Part of a small language model's weights: learned and rotary positions, normalized queries and keys.
MLP neurons of a small language model. Each row is named by its layer, matrix (down: output weights) and neuron, and shows model dimensions 64-191. Each number is 128 + 32 x the weight over its row's rms, rounded and kept within 0 to 255. Numbers have three digits each.
Before each neuron's rows, "fires before" lists the tokens most often just after its 100 highest values on Wikipedia text that the model never trained on.

fires before: ".", ",", "\n", " and", " with", " in"
L5.down607:081151141107100147116154119129132115135146146084112155173134134130172101148147107131138115164065148110123084106126117144123121094188082151097105121153115058187067145107091158170073136161132144155164123119161144114126152152201127051212168175152070115165108074160127124105114113197103119187116107104108114158112104163161102112093139115133166068092092108163122166146074119108119159140117

fires before: "ul", "iv", "qu", "ular", "ed"
L4.down822:141137190120134110179145141126115108132091107091131165169133106167147175151132187147195145155133170124141041125127068140117120188097148161178186108108113081144122108134078144099178097176128093129120108126108139142164118125159133143118085078133136148087114178095076178129144123100154138170130135163161092144189143089074084152100132190162123082141214127106127196145151113143165121159100

fires before: " S", "le", " cent", "ar", " s", "c"
L4.down52:145156150166137131108125117146110120155080145159127200142076114177097102118118178118096122120147102184144136140134117110136081164080124143172148122106184148177142154105096117122194121159158098154182047126162109141111186147130158179117128138159132114126119150148155072127146118115159055087110152115100036093207170080130103173132159196136177107133125120190147100105137144147176170091110

fires before: "is", "rough", "an", "om", "ir", "ough"
L2.down57:129148123136143118117145123077123129144165150072088115165154124109121124093046093126137100110088125095152179107149067108136152105137095125173124124097126100149131093152114152132102114112131116075195155123107117171094164107114099144096131124117120128148116144119129111137152113116190061136098151125119059105106098115053181185207140137164100148175129205134151173099094135152150135036112

fires before: "ed", "ation", "ing", "ition", "ated", "ent"
L7.down702:160202158140120140155177094113119149088188113108122069151172130099179143135153165128118128156122108129134142108050070166119103103100164095104064176140117122097114114076148021114117104114135127170116151145127187149114145101163081098113097139100143131191112141084144136076084131183191152089152117136090115167141092094078149149148149107119173134182170158132103162109143109150091144114123

fires before: "t", "own", "y", "ts", "ial", "er"
L5.down936:076145124137182104126133100101078090126098095100076174146122100134115081156087117112187189113139064137127157107200152131153079051148096096127156099128199051150121118122149139123120145100109096146133145120167126078183119108154111138129131151158118140165117174140093123102121147108115133119188120103143121082124088121103159117158202065131186120147112115133171173149127092059135176154159

fires before: "ing", ".", "s", "ed", "e"
L2.down397:155141149157150144120071181138137142120094086135122143143140165133146105143124109118182170204112127136150135115135122122164087162114127171158130126175146175092192172131167035090136107147120073134086185135106130111047123096158126194150140146086108120149158121138084112104120102122123133183136111136128122102132115103152112148091068083073067103121141154126182069139144110125175130109131

fires before: "ond", "d", "v", "m", "k", "qu"
L2.down253:130143166118118129126140165135132113165123125065101171086126143195162134095101131122128101117197153081157133103121094162188103191095110086131189145053147155119043113120199108128166136137182113158169121179090171128131125118155091125102168131152086116114100154075175126144138155125191170151115125169094151104127155109150056112081105105103162107136149144103076173166144127166204172152119

fires before: "t", "y", "a", "an", "ian"
L5.down968:153139128125073077141095121106125127084177085114122115092070144202159112135090179122116171160165124133068154116190126112154076127140129120162133172137085097123163159139093123144104141073146126147091117072103109104110153145108060128117161150122097106145121105151111144069157151145115161095183152153103067125115158041044116106059174131143173101130108150077094132174121153126110137127105

fires before: "|", "-", "\n"
L7.down987:147157160124126136109134098142126124121130096174089124058146162105118000086127147116153104156146082116184130137093117125129143118108115168058135063148075105161141172156116130154119126135146147159153087083131138169127154165089134114147154124148098150146121163132189175124129126127135175163094152131077064112095185138162104130148131135139118056147125126162125176112113142144181105126104

fires before: "N", "raph", "E", "W", "3", "C"
L2.down708:128164130096126095222070128132127152097084157091079162135157115211176104175196125131156150150161102177089122130138129096101167100125122119140127154195129140085138059087156090093133079062138167118098152134129160132137098126134122147126159089132091148172123107137136106065120126102066118152164164127097114146143148163109115113074098107102154168130143187096141091102133169105103149103123

fires before: "ional", "ed", "ent", "or", "ion", "s"
L4.down673:165138129158155144107150150106168138164163114128148134183082132106174102193144078160195184116122092100118122106158096145216159180164096138150133141130175133122147110148163142130115114169063144143169124126188098128104114123159152146131181138128145094112136137088168099140141159118124179139080000123085154136138125077145090147095074096126124158092116131100160102106125104131152073074099

fires before: "an", "ed", "s", "ing", "or"
L5.down389:082145107120160169132199077143084137088099146132090141093107043166173131146107110111202073181129149083106060129179147144137135133134111145080159096095163135137148160111116133124067095072133165156088112145118145151176123118067114188103169150140117097162066112107073144184123141040140109135124109072150186121118130111119149113104081132090097156125134147171099131078120139136092056126120

fires before: "ic", "ice", "N", "ut", "ed", "E"
L2.down878:144182161140112088119201116129164089122166100107171097089144119133186152121139108131159144166125170069106108151124155140123146127103104153098152110098137180106111100113112177118079081132193076081105069121130136151103185101089161204130156129134118085065112190090125092117118089094051138134091114125191087063121172114149178178153160130077142117129160186128150142121107144136101152199089

fires before: "port", "p", "er", "re"
L2.down608:125124173113143135093084121172116106126124073130186099118188144232197089150130147096119131148111113135156066084178107133132144130069145160110149131100129226121193105123131113166117100129106129108108136126099166165118165057108176107086102121058116132115133116097127109095104152041048170068107133135083106145131165178139163100111086164121108145070164129120166101111123126113153143111102

fires before: "20", "0", "201", "p", " 200", "9"
L7.down176:145041115134131068107143078129120122097131183115110133192154182131099244098124175133092110135184143154143174086201135136121156095103162084104119121109099138154132142143161083113084172146118176075136085104119071155133109138096124119133103108147112130088062086102173120183091083174109079155136115186097131071173162165117094127079145165198136149136137112092113082144150162107125071114152

fires before: "\n", " ", " 6", " S"
L2.down829:061142213142178104165179148102132099176106123115124117111094126128096133176163088094187126096101113164063150126127168194089116081196071175116109190131102121167096117110145100169103139200136120077132090164117112096104093107143133115087142116126133135122053145119138126160129121189114117165127118112138124158167121171097113088097148132102145136152128128133126099090158104102142104033127

fires before: "al", "en", "le", "ar", "t", "ing"
L5.down323:067102175151157120146124164157155127130129116132170138091122119153081217207095137127095131057123149116100135139130138106134155140178194091147151111095133110125111183133104130119112137110158141152092128083187110096158148099099036123102114138128064107196153101092117111076171114119105138157144182109205121125126143124124150109166089176110130140147110154075136152080171119109123175113112

fires before: "y", "iv", " of", "ic", "ess", "is"
L2.down10:098111114134091148222113141113114118112151159125127057143069172073153174129049119112143107119102137064141095134119082146121142126149168109124123082121164084107118105136087087193066132134105122163088112130104072128100075149085140111157138089147090138106083147167167140130135146130137075119097204180081138145173172156136206131116118127105150095147085134134136138161128111131139126172158

fires before: "ed", " a", "ing", " the", "ated", "es"
L5.down784:159139113166115115166137184160101174083092151149147075093175114151087071139096082141111137166039143087125105150123119159194148143144091086115169224073118122129111177136151095061079103107136172135124133147128136115122130080210144165085179080124138072136157113137106116100130106133100168170068158133149105158220111091142078121153067147149173127144162132123109154123088149051096124113169

fires before: "\n"
L7.down700:123138146153107131088161122139064143104139151147073151150159132083165000153120153124142144116134120118120152116110101098094113129146161109107123153102148161106087155156134104090120094129141120144138085139154196137120113190147121124175121112161091153129067116120109127126152140156100139136097135104170136120184107137069055049166095122130151138098131106093115102119112158148163158115105

fires before: " of", "ic", "g", "y", "s", "t"
L2.down373:093122105134199171135122130141149126168103101174134123187107128120137117135147095112132110097135104147096100207144114181132115127112131093136120137100153122094152157163138104131115108107076153102119089083135135153107077128125093103153078157096144153157135100182143146138107155121143061154093101214147141133163108225167137149164151073210138132085129133114122107126077143121096077102135

fires before: ",", "2", "7", "9", "0", "5"
L5.down502:125183128077110142154034100112126138115125120183104108150092124133125138159117036198108167123150121193201073172142143092154141171088127124142134106128075116086141133085155138129131115158153123140116082118107122052131061118130137134126152133083053111154108172210091096087140079160082096106167062145156097108081120130123132093191152153059149115045150106162122215093088127125097108122116

fires before: "ow", "ruary", "op", "ip", "ort", "ot"
L2.down644:169066167118119157222110165138154136177103101120101092071147142109112042127102097197121162129095096109124171129203078130161132107145162127129096111120077098103108147180108149154122147144068144202121114106141162082128137092103124141115097124116127131084114076136161131175177148118108160068149051158161195085169131106184106091092142117099125180141104153153135157117173151176104133126138

fires before: " S", "bum", "b", " s", "s", "l"
L2.down614:211096127126196168129089117136164101150153151168135163123121122152120107132078140089128153140115068106172099087151123138156089187164102117160123054180086125094110112113176107160146104109058150118167131121136099154119098180076200101147078106155098067062113141123157116132109137110136172154152130105119059105115124084150147182125154152096104123180147116186123166088114053084131147103085

fires before: "es", "ed", "ated", "it", "at", "is"
L7.down531:145095119109119109133106136141141140052151049073194114094173140115136169198104139105076153103130137155131101160161083195173115124159155133178179120113102115171128131146086137093116124111058138132134133127093135079068160081141116110118117117187127099111129107065104064102136113108112141107157159105054038088157122136119194156117120155133162175121186168111096100131112104135118105131094

fires before: "inal", "er", "ur", "e", "ased"
L2.down942:096099148141160115144071130159185141167097123124150151146120126156142110111107111165126129070141135103123081132179117149156104183131130175099158152069138170104128141102138097062093110143135141076136129165101125182144081153095099113147086139138099151117072176166087168142105150115122082124124104138091183117125124165144148109093163126084141054113138085119038098144098158130137121069155

fires before: "r", " in", "al", "ing", "er", "ey"
L4.down528:186128174127088151104135118092151153082072119163186166136167110145085197094186159090139116139149067064148108180103164128090140163100135092185145103101174121118071192143120162125108149175112097149120146069116119185125139135101144107141109151146068085136189065127114108133123113126102123190096161131121145097128114140180116188146142129121118143107075083157134150141119120137183122149083

fires before: "\n", "-", "A", "The", "B", "==="
L5.down460:123168150075162149118123126117148066130179137179137107072137116111092010137101132150140153166097111152129104100077158135096138145079128141135126096065127209124119115117159147121111111101171155109126152105111106225125100108143127165149084099119150098150139144158101137139178115117145159119088090126081088184202084166135155095115161126105110176136089183099122162162130139171086068106108

fires before: " of", "ed", "s", " to", ".", " for"
L7.down616:143107111069095116161103121105052120097139096181113129117121144153100068158162088106167110098161155067152136134085094139186096156100109087162112105155165155094135113114149091149115153148096093137103108121155184091087159098119125187083106096122192108074192170136120071125154139121129127135182097129078103105129130095135118157177142139129150119159106148116114130120145177140115089067168

fires before: "ign", "c", "ow", "p"
L7.down326:127140088154112186157074152132123039149135110107194098108145148123089077129147150077141116047144119089181098119131162168082132159154150175165132127122108160062133202124108129100094143113094086139140182108127144125097099152122143106084131074127141128164102117101119151089145132132114096078152136161135164140109118161092148194073165116070148107079086140128149064191157039159066069155139

fires before: "ess", "u", "ork", "ue", "k", "ia"
L2.down119:084093161142154086142125146052136112164151095136128152122123147100134091118103171120129129133160167133143077201127137178129169142106135088144130162143114153136106161162099140111134087113112146116127088132124162117120139080165057146131159151110085135106047126101125103172155107142074131152167102175115179164108160122083215115152083147123136177126054093113128103074122141142082108068146

fires before: "ished", "ed", "ican", "t", "ing", "ion"
L5.down361:100160153147109147198127108086106105159155105186151119112096164115187145132091140164108103186065162123140111170111070127136110135103152129129131248162105108082129142179117127100121132098105062116064149101133124142178071111128130121138120121146142117093134128159102139097061152130141126170125132165132172121119161099078116106205142095148142131101158110108102164155067160118125122147195

fires before: "|", "|---|---|---|---", "A", "\n"
L4.down609:168127161124091174103084095100131062068095095129156152111144157156125069125106146142126094111148145097108180096211124113130146120111130135065168110140128091103062149141142109092115109128168174145165152153107169100061139126151122149084093113138161160094148119091122153130125146105152052116086055130136058114107109151155204103106080157158203119099168166123076099076117088121126136096114

fires before: "\n", " a", " the", " an"
L2.down1009:120124117197113136047104116090089095152043117176106116150111145113099157056135139135121146097125139139200150156136088154121068153084157151112110138192143121174182163119132109174132104121096109102099068070138128141129120165055147188142151194138151087150088107129168070172124117151108154146164147096076142128105183090178118172132144129139130119140057139088085156168151144161145189123128

fires before: "ition", "est", "s", "ain", "ed", "if"
L5.down535:156109108181119145147117125166121139127138096133139103130069167123121155133178145124113135091154106093117140141166179144091119176098139141125096187141103128073099120128178089135124108133193135118104118078174106080201135147104136114133172104143136117121170098167142115105127120179106141169106123101137121106122105133135086184146105099091108129140135191123144157123106099109138131185193

fires before: "an", "all", "ul", "il", "i", "et"
L7.down210:166142109125089095173153179187144148168127150071142132136173102071127198105108124158187130124084089113141119143082148173120131131113149067146089132165082109070206160127123151134208113125111077119132180116114154107059120100139164106191119161161145134130158154103103140130105158091108096105126184180104181138102082134152079091086122095137133099103081129119135140170142108172157139129114

fires before: "\n", ".", "em", "ed", " The"
L4.down686:084137156088096127104123125185099103121165135108109164110131158100154000172145170123111076138125095121125094140125107168136091122110117181112114207136107095076098149144132153102103144127162096123149115117183152168141126127086102124124179084162101114199198116166038154108146121133095140093124120073072104172120157130047122043118107169125142117159103140144110155134133152147140152089048

fires before: "en", "st", "an", "m", "n", "s"
L4.down346:134119090142093121148147143141074097123184100152022140116144112179108118141146098110128078136089113160091097124110110178140101115101090194105047054089142130150151097148096158106114064153111178133152143070127136089102122107118166167154161128119115095162180138159100157117122142161160132197118170119126130126193175108180099053135129131124093177176066158156116168117108153140111124112095

fires before: "\n", "==", "===", "The"
L5.down300:111108105074117141118079146116123155113151136116161148140144165091143000172133119058122132149116081169131141123083133092112095113080093164138111042104094088152161156167142122143121089126197140095118153094154091116106172117123152136101160114148121101154148134148140129154138109117136135109123139097181181147222124128197132179138133141102161178150153125151095145136143096119103168158108

fires before: "inal", "ur", "er", "i", "ation", "e"
L2.down385:075086136184188130143121108142128165141149145130184116144125085107088175173133149119124178103135159075169090074163155145157109192188086129141056086132174139083109102145129108120125121137171144121167140138121082148148186175136163108117098110072088157088138173131092108101165107110151115144128117154170188130128124166045070064096182083077114096150154136129098122125119105131073116103166

fires before: "port", "er", "ur", "re", "p", "pl"
L2.down194:129098132134122106086100137138140132151194097123145133135171147174126105099150121145118109127087161147117131128109088084143173083116072160082173086118114150178209167128123223122123168168155135117142128127130197113097192123215180125091149112110143127078102106108141098123134093104187112149075124182087134176122096178096126117129085089140121091085187084118142172126157166166144158059118

fires before: "ot", "il", "ess", "pt", "y", "in"
L5.down864:095086136117129136208138179159137138143185099147160104133092166086139107141102101098122159127130143090092174157119058099108190126121109094088146144169117140106035179166160118152117188192130102171168134129093125126122168149092131089140137154184116063103115115082153138099182140115127103134141147125148190189145126090106086111098138053100121083129108210118153111137134154110152143093141

fires before: "ge", "ed", "en", "c", "ion", "er"
L5.down320:060127152102174137169120134118150087085134092097089092077186113141177149124073145155121152109199153102156128134105094127146070082187114171158122109104146124120154110239158146121102108119050099209152136134155115128157141120189112127160133094115155114114122134041096102143111113106105133186147160162141165174110112105175175111099152168158087119097091107082114084105092143105081066108152

fires before: "N", "E", "ild", "il", "M"
L2.down395:126109138142214149127123251167116131165168080088161168156179080132129117072134137129191154104099164085139140170103138161119101065082137086119151120119155187116099148103106161062077129126153098169158174120129160193140137134076138139156140087106153091099141136100093122130135109112126126172132127124038082087116161121128159133135112122082147107140156085120097198100157143146134119170129

fires before: "\n", "ished", "ics", "is", "ic"
L2.down681:159195119195134131096186115100073106142103159107130165129168105134160074097059208151138110126080145164096140144119091109123167122063101138119124126149123150164100077136128088118116183151119071135133058148144128102113169144100105083084172109156098095191046130168187083114140089156111148112077121160115066159123130119142134105147150108122113098147119132153102100115108156117135145127180

fires before: "\n", " a", "ut", "ed", " the"
L2.down1:082183128094092110151162077115087162089151139134144112091093106165100151097157122201121166090117168133113122134085127168110090112098081143120156113176156127151103105107095111143099150146118088126065097122114168097102103138078180172091101128158150136173148155139128116117130127069120161155138106162194091114105142117143130152109146174162183155114097135144091152080164111117126213132114

fires before: "\n", "R", "C", "S"
L2.down252:091123127098132136080137122102077137136137206157134080135143154114103015105094139081124099201097192089180088136186158126132162147045115148131132144176141103131120159136200123084113118141157117094115190106113159153141123171120134082139173112137111179107096102166125115143178142133090110176170089175069098093117133116139132153190138153054115094167131127123162142166117086180123110132140

fires before: "al", "ition", "er", "e", "it", "ed"
L4.down149:094083185110107105162060141124189116136131098147129073155138146177156084131154200173112165180131110119143088126136044199164110116111169154114108095089084098145126176157114110154126121156182065166085119150134140103131138156115139173128136100191127152113079142089075113169139134101125150129131130129129066120047143149118069060116130096148159123155123117146143110128116075116076121143147

fires before: "ul", "le", "ular", "en", "er"
L2.down744:030152092131189133092187130131101091144124130119104060107132137126174068173088135123157071126209161146135051163164108103092131122123065081155155160129084108166089119098085144141156125153046090168105120113104159167141137056088120102125139080117157184132130127143108155129089103164136117178095134081135110163145170137157079174130131164105128136161198131185095139140119169140117131115136

fires before: "i", "t", "al", "ation", " were"
L5.down304:084197154143115142133090069089112146077165086162120108146141085120117115161179102077094164149127125122133109100167133173138202146106127166117134172149129158119149076071138104130125145213098166070105078167190153112129140118128103147093104139127129097150090073061081164119153163104131111156139082109121129178121129128088210105103136122156092170086150171127091157102133126191153093166112

fires before: "ation", "am", "ess", "inal", "ing", "os"
L2.down721:126175134119146092128158095129175133117088152072151128135119124087187123095154106132142194150105133146119107145134108160138173178127144151097105096161115152135144068119134145091170084161136175153174120123054145181116094119161170108116128098215084136126092157149071117167122162068141052144179160188147159158187121168125120139103158132177106111155143136125093135115138127110138113101090

fires before: "\n", " "
L4.down831:089122153137117122132132142048127133193141141106143127129123137130128033182121121100145157157152152135139155069106107133076099153143098128114104108153175176143113156158222147168136135128255144120176141100163130132088131072113133098105150128187123131148075127183115099112105078144095101081112154082127155132155073108131128088147098182131105100183178110193117133145150117145127142066117

fires before: "=", "P", "C", "H", "==", "S"
L4.down443:127152147116140160125085150121057099108157132132143132098143122099156000111129131122131132204098121095157148117071128087102128074067167154113157111114095177140124174166092099124103124141134170138139095121157134166128078130152217072176124134111154089143089078169110095117187151146083165148111129159097158090139122168162147132154081167090155169140132129161121153141126125112126109113113

fires before: "ist", "ic", "er", "ical", "i", "is"
L5.down244:176152098194148125089182172113132170072123135140108134100166149121148106164093100147133162116135192085101128058111135079136140158167157108084148120186140137141137112171082116076098180125158118085148143102154119169161151132072134092059135132119132142124126124070102147135109110152061157082142109111069163158146095145168144126183122102109064179105135137150112124075118116130124106091129

fires before: "v", "c", "d", "m", "od"
L2.down414:124076150098158113146134117147197156146111131085159169152174129201121134150134127150197070111105126118136124093142026135115157108115153151109171113128140136066114148127170115139162155171119139134181131124161145093190159089150156134144129151092106164155088215084128162101097139155126111167144068118064148121103134115116086178131061099062156133178120111145091085099138095144162092101170

fires before: "ruary", " States", "k"
L2.down1022:089094134106086139142120114097110153162142137125082120166197115125139094084173103090079125129086092099108114114066095145125136111114119115139178197091135143136118155175164085104154089090132142153158090127101132056044132146151091154156125165123093146120056111114110101068140080143088130137135100163148195138100124218078215134127184103103161104113073123149171123079191121074140135157131

fires before: " of", ",", "s", "s,", " and"
L5.down477:112152148147127115144131155157132091108142149157088086108152098154140121160111120093131121169143140140080120140109099099175125098113117133122134152112166172187111096129125176148127148119095197144123191172160100190129185127125105139155183117159141063214137158167130104119111108133128148152067071117121206135135166136087115092165051065164166145173061128148112127152057154125077168148115

fires before: "y", "ar", "y,", "ic", "ies", "ist"
L7.down688:093170120149172132177143125114112139093149142140129113149147101123102039119167135064129199186108085133132099107125148190175101194072089132169130169126121090139143136134127149136136127077076143159093118116125144144136119124177183133101146111123155179123158148109145161087128143153100122172139183101063149170128164147162146101126123087102140149095138143127035144130133101072077150142094

fires before: "er", "ed", "es", "art", "le", "ical"
L2.down319:091190147158116116138096086208107151117131076072163071148130106127133094098094121082099129094109131141094165155183131124134164159200151196176102118119119133096102110166145115131093111138124100159118085102105139122175132177129129182146206166115138124121152092098162154074171113103098133141150099160123091095132116116154128126101127109141148119146117146094052173119107169162140112122201

fires before: "s", "ed", "er", "ing", "p", "al"
L5.down823:122125172132116100176105151174129138108106141124102118112136127145119117123123174153094121153140094095148104160083170146170104094086118142134106130089129116136109103158184131172084094161178134100153119133146135153160120098120061170161089136155166099128150143114112053066180144097145162079123178069107166122149153139123211138126131134105046150126109126099038076128081145127156076198138

fires before: "\n", "==", "al", "H"
L5.down215:112111147120169116094102152120067117071146177148175193141180161088142000153152101138125094082104145142119120153131122157159158127135106095068130125172116085062165121140080136136072126121128199108124186118184136137095055118111173179096070154120042181126156117161090119131134125141100147128127115113098146121119131082100112101154149168135112144094110144080131161141107093122116150119135

fires before: "ated", "al", "ation", "s", "i", "ab"
L4.down81:071093138188092130129113144163079107144123140071128125113156147105158084135102135120091133165110117107172083145100104153146154127173129119178145094157146079148091085118101151181152122182097142132188101131128184122075124133103192109136120091145114098199111137157120172165168146137115124113071108172062143102120139078110069217115158153137151066113149091110084140174163114135107082143119

fires before: "\n", "The", "ot", "-"
L5.down482:128136119099082142121159137154071138127113092123137160098116175107112000143105048147149077135160137117121144147132122100118196169138103128132127068137121118115085169132097085130126099125132129139079094202137092120153110087110122187116148124087149156166127149138149134134103132099133202113117066090149131133180129189105177093143119152143113123108161146126117138113062116136121154122097

fires before: "ated", "al", "ation", "e", "un"
L2.down605:116096150127115106131143194123144205088116123140126131136118130165163031133059096108107123140184098159142199138078113144113083175178083098126132110134187111125172131072100114060174113174159083121124109160082212143067079127106152140106155162124108111148149069133153150168143090154063131155168160173070103156106170131108094116158160154115125105103107140126103130124086130155120193124086

fires before: "am", "ess", "ound", "ad", "oup", "and"
L2.down176:082116146131114092140118137147168143113147091154118141058148092077152093152137133079120158124146080139136118120175143120166137111091158094173136143163096134154090088163113123109096162174121136133113133127124097172084095124112091142081149093177130109130103146175136078126120128130162108177191164150160110104132128120201183102128108140168127127116136170141093103133177141126114153136108

fires before: "y", "ic", "y,", "ist", "g", "ical"
L7.down953:046173162086101150185108109078113121135068153112125127185154120128119109092191136143142169139080110141076148095103081181138144120099135144105145138117126170163230159170159088100212094123091108096118127126127113144078102120171149112190190131143080156191135114144129118105068164087111157139115100110108183155128129199133128091102056095123136134123151192098151109057076155121152128120167

fires before: "ed", "in", "e", "k", "ing", "ers"
L2.down39:142118134118120124116091086137074108098151092109137138142082123159135137103099137130121133093121121107152144130213111055137161151122160139110180053082211133215063124205109103143149143137173168136083066145096103108159184146115123120157172174113125165173085136089130116149103131121117164115116138071168161120144127141129028057177103153104148123116107084109178086144140127137114120155111

fires before: "\n", ":"
L2.down533:135208122123131114114094133083129159117175136130160189185034149094157168103090107097168155143152117109081110117077143132131122146131112079156145112167136163137172099108097158142163148169057119177162110117076104172098140136146158140184130129162127092108133082147060177099137099130094199043114121134105108124137114094092064141121128090147122096033129100140112113150058121121112135132182

fires before: "rough", "ir", "an", "ose"
L2.down945:152067158081116135199152158116108077147133123122189157120154164181116193133098102106099095108121122142187130089160090194149124121109190074174112153132155139184117062146169118098115121072127109102122140110132112082066178140115122153159096099116127076111195136089125151088161105133115098101089115114127131136189139144105190115146137149139128181099106171092150109124097034140146164128080

fires before: "or", "ast", "ory", "ic", "ist", "ar"
L5.down114:060177037155144165106168158123143098128176161122152157137132102154082077149141146079134209081134155104116147111102138146193147162097146088080141107131126062196152131187165155147143136137101128077154131093110074103111068123131151017139123099106102172130111188081152128149087170100096094137136089122093130152118125149144126160058137159135140120155131111145126127103063162088153099173170

fires before: "7", "2", "4", "8", "1", "9"
L5.down7:061079104137121107072182165114166168106106144177105142178131158152129104175129122118065169144126155145149139161170133087174098112120117204099136088084143129126126096098151178158197088167157083106135129178108120128131075088135078157165102128127137097077109125140172100142191106149117133135156077139068165130133138122135131141218118138153143151110108107159121109116139151091115126145082

fires before: "|", "ic", "ical", "en", "es"
L4.down556:117154135157136156070107138117118123082113126115160130095155121111170112170094142151124149131136143117108157095169120104113142146102123129146064144119185121126154163108089140114141103146185116149135113076175144148109104111176189129102080183143151147149131047107053152122139161096101130104159150121126083142106100139088179101139070159079119121104153132143103089078124080081147080144189

fires before: "\n", "port", " the", "ment", "er", "p"
L2.down440:085169085135126171141127095136140151092076127141134151107101149117142162171129102158132072127108144109119089085154137059176134117140104108167105086139072120138166124158111133154168119116071181137093112129084045140154110120103150052138163107124211147120127211159076106156112131113059108131158142186083141142129098165181133100170079137108112113147148096092143124136164180087167177061107

fires before: "ing", "ed", "e", "ile", "ation", "es"
L7.down32:123146133109113116000086185180187105122157063135143085124128166093131052113159125064150182108109091105161149132144089170089102077164147122172127094151101174124130124130068125130118170113115163159125141104139134105160163054079147132126142136134165127150113128087083142127166115136163182117133185122154141105138097136099116144144135128144154170120146160144117164089150134089083109134140

fires before: "==", "===", "In", "The", "T", "S"
L5.down987:116148121154141079227125124158122107147095165149093153121156104119181000113136169104110126129181133103108116104090135084160063119118093135101165099126122137135137124182129134174132100092171073117174129129138134159146124141111069126166132109156100110087146128146101164137147129145146168135114103119119119081217098110167082152150122125123162137117129120172114119128097176143110077107099

fires before: "ed", "ing", "e", "ion", "ional"
L7.down878:142191158125176118134162073129114162142129090135114139127158096139150142139197142149109120146154075155120115108085110170078111148116164131043104061119119141178100104138137148152150092130161120170133126149136080073171122098124114139170149116085121114098075117109086126146196127130112146120087163132095074087124154168129094065134130143148093129163110087141177142121118138084089172135098

fires before: "|", "\n", "|---|---"
L7.down1013:135141135157112137121091112125116105126127115134123148107163067137203000142127141103124113167133143126140128140140136119149133153121135090114086047102124088161118172154101133123120136123156117121162109108125163130130119097126147132142097124172130143114136140113133143091128147132154149134113055151098153088142105132126120138140097142138110133109167114167128127136149075096126144105113

fires before: "ild", "il", "ased", "d", "le", "y"
L4.down542:192150145121135048159091129119154088102152131153134171148123113082125155107090089123139084121104155063186103136164121105140176119146106073177152194123171131108141166111154118115100095145128093166124121178135131118128140155160169086163108138170171087127106059074137161131097126166105108121122186126161173172169108093107161147124205094131120090068126156154072127110121206081126188121143

fires before: "\n", "ace", ":", " of", "an", "fer"
L2.down250:082189111176104145081114179167035133138137111118128183132105173085163123122089131091160142104109101112064112128121129120112119136142134156177149081159103108131109082109141108127103131121083136178111121152097123131118126173117094156119138179155100114127182126167109122196146158133133146101085099111073104116086158139068138086131096092152119179175115079088096113127142154084139123131171